config = dict(
    n_layer=10,
    d_model=768,
    n_head=12,
    norm_eps=1e-05,
    rope_base=10000.0,
    rope_fraction=1.0,
    parallel_block=False,
    init_std_up=0.0138,
    optimizer='muon_variant',
    beta1=0.9,
    lr_head=0.00487,
    decay_fraction=0.812,
    doc_mask=True,
    train_tokens=1064000000,
    steps=8118,
)
MLP neurons of a small language model. Each row is named by its layer, matrix (gate and up: input weights) and neuron, and shows model dimensions 112-303. Each number is 128 + 32 x the weight over its row's rms, rounded and kept within 0 to 255. Numbers have three digits each. A neuron's up and down rows have the sign that makes its largest values positive.
After each neuron's rows, "fires in" lists the words (lower case) most often at its 100 highest values on Wikipedia text that the model never trained on.

L2.gate2308:161136118126103121124112118122175113174096130144095130157137216172142156153167109144116090146149092151054131029101171131093101127117146205169150060110131101112100141129109128088146159075082111104120134117073159163128107197179127111138136093224083145110119138113104115114143076176109122152160107095081107139121118113103148125089157140121069145117086130169179112142177116161116128139081123102146134132102067136175096184100074151144140086159112168099148126151121137102123102062117127157139206178176055104128148138129105100102100152135072102139119146118090110180091190162114105167
L2.up2308:125128096177065170107140091135129117121125118150119122120126126111115185092120095115087070139053145123105120085101108151083176110174097137152091112124122184099070122121147196111106138128105170107126073089116168145125176089093112113062131138125217071148086158133183082186179152118085164189098152109111101084212092047121182209146085146186120106167085080172132189124126133140137129165104149084112158168107063111168108122137112146129125130149141076141127145130101162167167174105119167148132106131184147121148145111124115083130180126150091113136057143139121083131143132137136155156
fires in: "music", "song", "soundtrack", "track", "musical"

L2.gate1402:116109163118151149118150147160107082154086125146093098157141161202164184102168142123129119089154121113117153171091113120154124150182114106157113123170085091128177138164171126117145130119058137137121128142069093118154086117115141068073113050103203125109149113083110102165085103169123167120139149063216146141147166099134157099146082151097121175138095102136086127176113178118139137121148053155135174113088137114113073109107136127143078177124160128172082085056141113094152126135124119121169133133109117136185191147123143178132083132101171123098127177120040172100107118110141115120
L2.up1402:135172178140127143153110111152106130192061154149144090122140174197133138094107113119146116141093147116159164108108132120147107127115107127114099143160114151058106148086174155112160124181123173133053170172153138142173104091133189105128106135105105146118157143090075129141128115111129197145090088106121134168133170131116096178160117144103147137128079187164137163047202149147063099128172069153127100088106148137139094115170112088096100108105133072120096122066159153151131139117154100149147087180108113163117122125147147178158134110144098208154135180127115122136133139163141133174
fires in: "joined", "co", "both", "agreement", "partnership", "joint"

L2.gate705:161140044067121162176126090111152145144060183113125163125065132118084143089121148135125157162082063132148189137136117122113123150147087111116114143105112149157149094189169133147121128068136148109038154095168127089158122121144122110103059073110107148125192203149117099104109166121188076166105200111091134171182155082097150115121118139117124125126094192130144182110088087186200077118086113121190102118099159136096100068134146148117156156121113129126154116139099079105155140148138133163145125130110129092140101117138117180031159129130130111176077139114097122122071079130116153099
L2.up705:081139128098057164150135049145103150121132118089131162102137074149108139101157112114112186095147174119137127130107042159104189093073155112094112141157115128114110121086139092066161104093154174161132106059057151102180159137153146088154170094122141069082137120175106122142118128164074137119138148183123142151110134120105070164151124165079126116181187088114152108145087121134074127128107099109089134141149097126096095139158161146190090116152112122074136177144143135153140127132073160115195153163121166105081131116165130126176119099129131105154170151124108136141151153040139100136
fires in: "first", "early", "2", "main", "only", "golden"

L2.gate1237:079049127154153141088133091132159114088111025091108115198140109163163057137094150151163111123064090174109080086155164150117136105156086114123144104113154153165166174132127118156183126143134076184170108132094081148107130126093078173180100098132094077114097087127071088098124130139153171152184115125135118118140139109142091131107139130135123130102121161172169135151139103131146124140162199122096146107095135143144145097074102095160127144140233159138119062088139129118110047172128114161108172084113121096127126134128155068127089059156066101132111156118067129143169141099115104188
L2.up1237:181166099154178177161166114150158155122160051124125103109196135115190091145172184139154147100115143171143086140131144083122144135134137108163127082163120172182138115142117112115098140127100066130171122135132120138107169089181119202138132140067120138110185112210088102083121151127124146133144139109134097106149152078112168095159098088125180125107144131142143097094089098133155192093172144177163082112153132100112153179102108100129165079128132110141187111129126118112152099161160134081081100092087170145141112145060114147112176134145140160150141147156148168152094153118123121153
fires in: "before", "but", "then", "who"

L2.gate1293:170174184145115141101140111127196126126110096153078169146112137101083104135121019068105146194097120123125120127135182116125128119102096153158091109097072082179174126151106109127075127161083041108145117176111170119151124129146111150184099104141091116136133164140131157150098177126069143085138171133139108142124066127068122094099086112094143157080117105190140107139150129118076138074054128135166095107188066200025163102128097129160123098114158142142096114112098155073124146115153149117087136082196129111130143152084163171127163158082119179133131190139059115083118183087130126140
L2.up1293:219150128128091082090118169132185069091115150112067165195192126090120144137105139120175155171109170104118104066122145128096161155094182181139155103078059149145180137168132110096141104146132076143197123106101136123146079183192159137179133061132100119079192103142127156162159104171096109106133124102113113145105086166103132032121131089117115120127079155148138134124151143139087208095114165121166122150147115176097116124086127123187087170094139180114080134090157138091125113125088157094112153122163120123084173114151135114165137132092128156137110154115136077158135114137093110146
fires in: "azerbaijani", "french", "irish", "romanian", "english"

L2.gate2112:167122133097118125165108089154153122104103177152143203173153131126131066096104113092159065106147158081153190070112119166102147125155156143062177154071122117147089116094168124151149180140107140092124159100135137107151140175138201108074107142084106109137118129115158103151166110177134081157125090144144088126156151073141101129139141113150129128101157082149146109104109134122150106126140148164115163131087058124129169158115156157143154134166097139124144144120150099214152127130137159164166104133144106140078104103127110085153149121152239140128122079084126149095089122148123129145
L2.up2112:209092141054161168145126155087131102160144134119134140125068175098151071124096082169085097153146131070153124107117102205078141088183094122085124137000140085149147166061150138108114150098101090156051160109117123165057133137094152163116183125156174089103079194114129089168167120157159063076101153124148147169125074108121151113133136035195119161139143125183192141164098136048131119061099121090110124063063110166146173135111123117146156139117118132134147076127178076169205189141099112147142146179158141185163111094149109127148092110102163123090099081156124093082132078082124144087
fires in: "20", "19", "18", "21", "16"

L2.gate3016:092166041138227130152129210115122105137104152134134122105097107135117175126155106150136131128150112130086083177156120156134156071100093155084120116154129169127136126130144092157127160186123076123116139146133126093119086106194150139139103143145109119170121093121119125118112130091122163158129152127151126170090130176162093161155106163092125093088098136083140090134107116136093225120163122138176124107181093153096105137147149080173141103139125151162127097146152137117107156098152107094137208168191114136144093129144158111145125114121102136129092087105196134057152194123132076087
L2.up3016:104139099092091116174126133192104114119107172193065116132099123057104090203159156133118154129166169082171130149117065132096123155187140121166142148171183096183134083123179084140154118098148099146056157130161170115124181161106143147123134078094166131094153191149142117109117133053121101137104111138125139211053130170100136115139141120123108131082070100154159107115122128134136139168158120137124150086154131095161138141148110041166080111144169179144131126075157088113105148124140117157133164146120189138116044096125133089187131089125113149131187176068078127138113145111108126079
fires in: "s", "public", "event", "popular", "conditions"

L2.gate2102:161142128095144096198104130159145130122164103145111235175146162089181201173132109098164144205085153096109121124136185118134203108150113121150063146128098151189066110154157131172149036113120156143127110138134098138120157130155154132166146089092124172129139127097077131111121139151182163151057136100109122109087159124124102183171126150140076091131158120136111167150171073067155119109149168161116126137095144141055076102095086113103172122153130150081130091122104078144076110121097153121160152121135128151147108092085097136137149137103070153141129124134088179127049085124149059083
L2.up2102:060178099134142146119075112135092158153138105144150155162158166137132194153158083109172124147131125147128101093112071097090137141084136094106113172159143135110163088137183183138119158130145110172119122118145149122092179135115134102142090196107110147120152104139126120159155138133115120125134080149099175099122116084104168077111154162141097100157118100201147183154217111109113137168091160084166138162157110095157097112080113130112149123196181195111123162150092188115115179073109117152097178088143108087153130132086070112072156069184090153167072158101088156153145183180137166103
fires in: "that", "about", "over", "approximately", "christmas"

L2.gate2115:045087089071165059112139090143121114137123139156133089114115159145164119107076108041122159161160153103132176135130068181121154097181136103097164078143160074126183192168130103151165116095140144110117129114177168115113076115136148144124090112090121167132152137066138131116083087123097084149172142121121156147164138115109176146149089099110140129112145118159118073147150129101141126179107103184180033165165176126089062145134153063061143087178098097100107100048134115152114127150129116226120110113129125089126095145094183131136134110060178124146073168114117167167102108104129176116
L2.up2115:177068153038116151152122155142149148145093185160117066129088141092145074076099149113120143141163114117134117107148106137103136104193153065090127139186139097103064128138090102167199087115099146139121103141101125162128163118128109132108171151115156180099182176109086122115094091163117096181155106127181118194142171086111206133148166117089177145137204111167059116125130136113107175190123148152146065153122083078081077134110150116143154073136108101144152123107133156099160114084122122148181138130116093067154129089186088086120148135103100138050083128115117173159169087198171172132
fires in: "was", "part", "on", "named", "into", "played"

L2.gate2688:128151117123178167111081136137108194119110099104054158126173129111157104230115082124071082101166149151137145143163148104101051096167134131102247141104147116121077176157095175130095112112108119136158148118126173184143097142140144063118173141090167126124134100152190116077094116100177088139145126130139145131140094100076122108113165107090136181142139141118136132130176155159121128149144127095099162143117211156108117119121114095113203111107134112137163093141137139163141127135155103164149140105106121099189136133164121104138200096070123175098124157129119077157084123065090124120
L2.up2688:210122127124122154119099155137122126052110108139142147096100140130111161137110117155169171150132151182131119173158084102184115054173109162116164170085146147089144155133158158098106169087171099189119134160129149085164095155126125110125107109179117118142122111181187123142106142102107118136083146182137097122164073091121136097126093111153155166165150133150124142149153145115124152151137142152063102140134094172096121152153173083090106215127095091109108151151150098155120121105126145114104105079184101093226134166101110163053165118095112182089109091084160182123071082115141133062
fires in: "god", "jewish", "christian", "islamic", "religious", "christadelphian"

L2.gate1456:171086027100126110181167150107159151096147133155060188184065140150085174183123119137073123101138145197146147101103136078103111149113158109127072161108148098163051132116127164080141141128160088094169140139118125149120091121157108133123135121139076108108135145154109152163116109192081148104154112095140125123118062092121061072156141089129139185158123104110162135142159153088131154156086149090137143105091144152015130113101189143159136076148132183100130050132118146084101121102047102119185155072139148156089162063143120127084196096115149095130176174062153135165153114124112102149
L2.up1456:145075065123102089140138184148135119112164151140094118107056161124062139175075128132072135071171112198189126124106097072136130155187184098121097135100134110111067131121144160116156110122177112103139147097126135082073127157161068108118204143108122119157123141168079173147112176167086164113126064129118109092072136108150105087189088135138107173166109119133160110116079122156095068176064160058191153084127076112109147125097148125133157101166146150096119082144134176118114127102087075077165118096160138159091126072158112184088159130056128156084122117166124096151169078144124112175
fires in: "17", "age", "family", "early", "life", "18"

L2.gate60:172164114146179142115158117175106107110109152114201099154174167159123093136166133145145098106053153113134154108116161132092122143094149171165106143114093145116128110136120118147121110141103093107250119158149132128124143155124130131086094108137147153150146213135141152095107149170071072162182147128133111100147157185107160102138170138144115092151150095132071119152136202100122171160101182134141160171127142133141115140170153177169065154123139138195177158093087162109124217152137106086082141086112164139134136121091134055140125114150095125183171153115153086132104164138083169117
L2.up60:092109087114140092130144087155139114087144140167136158140094158156143094121141100122156115150113141079163100101116095155128170176146136100138095097149175106089121112081077097134192108147119087161156162086104108149139122092093154146155152095090143117131142142122157144151154125089160136143135137147136117112118125205122092156125104098114138136115164141118145101080088156096119152147115151129140094156136083102178171120145166136142122048144145136127088077125153116124100086118103107092116153142114085132065139174155137113123044112100124141162126156138079118149111137145156141121
fires in: "other", "if", "conditions", "depending"

L2.gate247:138162109112114191091122082093142204161115128157126104126121170116085162121096120132113136068166125118136104169113102087089140141120110082101111111129130132135119114123131079166061109131159148142156156125157121093143124075079118058117112091089174155087091147165151133119143105106156100186126103088086216156128161122118111102113199109113167107119191108116068051121079074175050093126079161130117135148142140095089088142147133182142074125142102064131174141107137130166136179147189136195168147180108129109147143087101123090148131163126154108123070121121091141083124095168153146049
L2.up247:123161137131075143056092119107135155200117110142095119126144159117111095132092098107126112085171094119096081134135146108142132159136064050131124146091143133147099134112150180169096093133157179166141129142109154113127150097117100166082116111105182143126101118129118183149178145087175100166170108130083141082155188162169123139109123172108163104134146069132045093097096108163100064136098116125087081100110137102087109142081130138118108166169127116075173186080106075183107127164158151175083115160079074142146136104091154071139128169126123145147105126189081138103146108140152131098
fires in: "no", "any", "snowboard", "once"

L2.gate1470:148105135121152101255115142110117242034143142093072182124183117121144138105126093136089117094090196078096179154205049123147137103138113087138111067125131170080128135139119074137144134141126168028125105140124094171141091093160105108146105113155118114151170163099126132141132051154129147120067154122118121101127140098188124134149090139106097175166124164090142147161076126153103181154106157151178138156109141129149169122109152137126177123133121096134132108198157206209083120121083141123145161121152114167154120126137147159143149154072174078100160199174164134087111116172094098205
L2.up1470:137123105135113080167213131116129188095123136166082154134106121095177086149116095101151128073138116089158176112167119111141125136103135143137092091095113123087107098096166058123177155173081157088164143138154130216101143117157094105121166140141107114126129144146070124163082145142121132129045145130109072145192128143153104095107177126108098158134086155129158179076120141131143103098115094128111117167089143142169120105120131167107146100073163103129170149114152166173141130114103079141137158073145157117155122150131089180180121091125138115148136182101080146136089093148128076103
fires in: "23", "24", "25", "m25"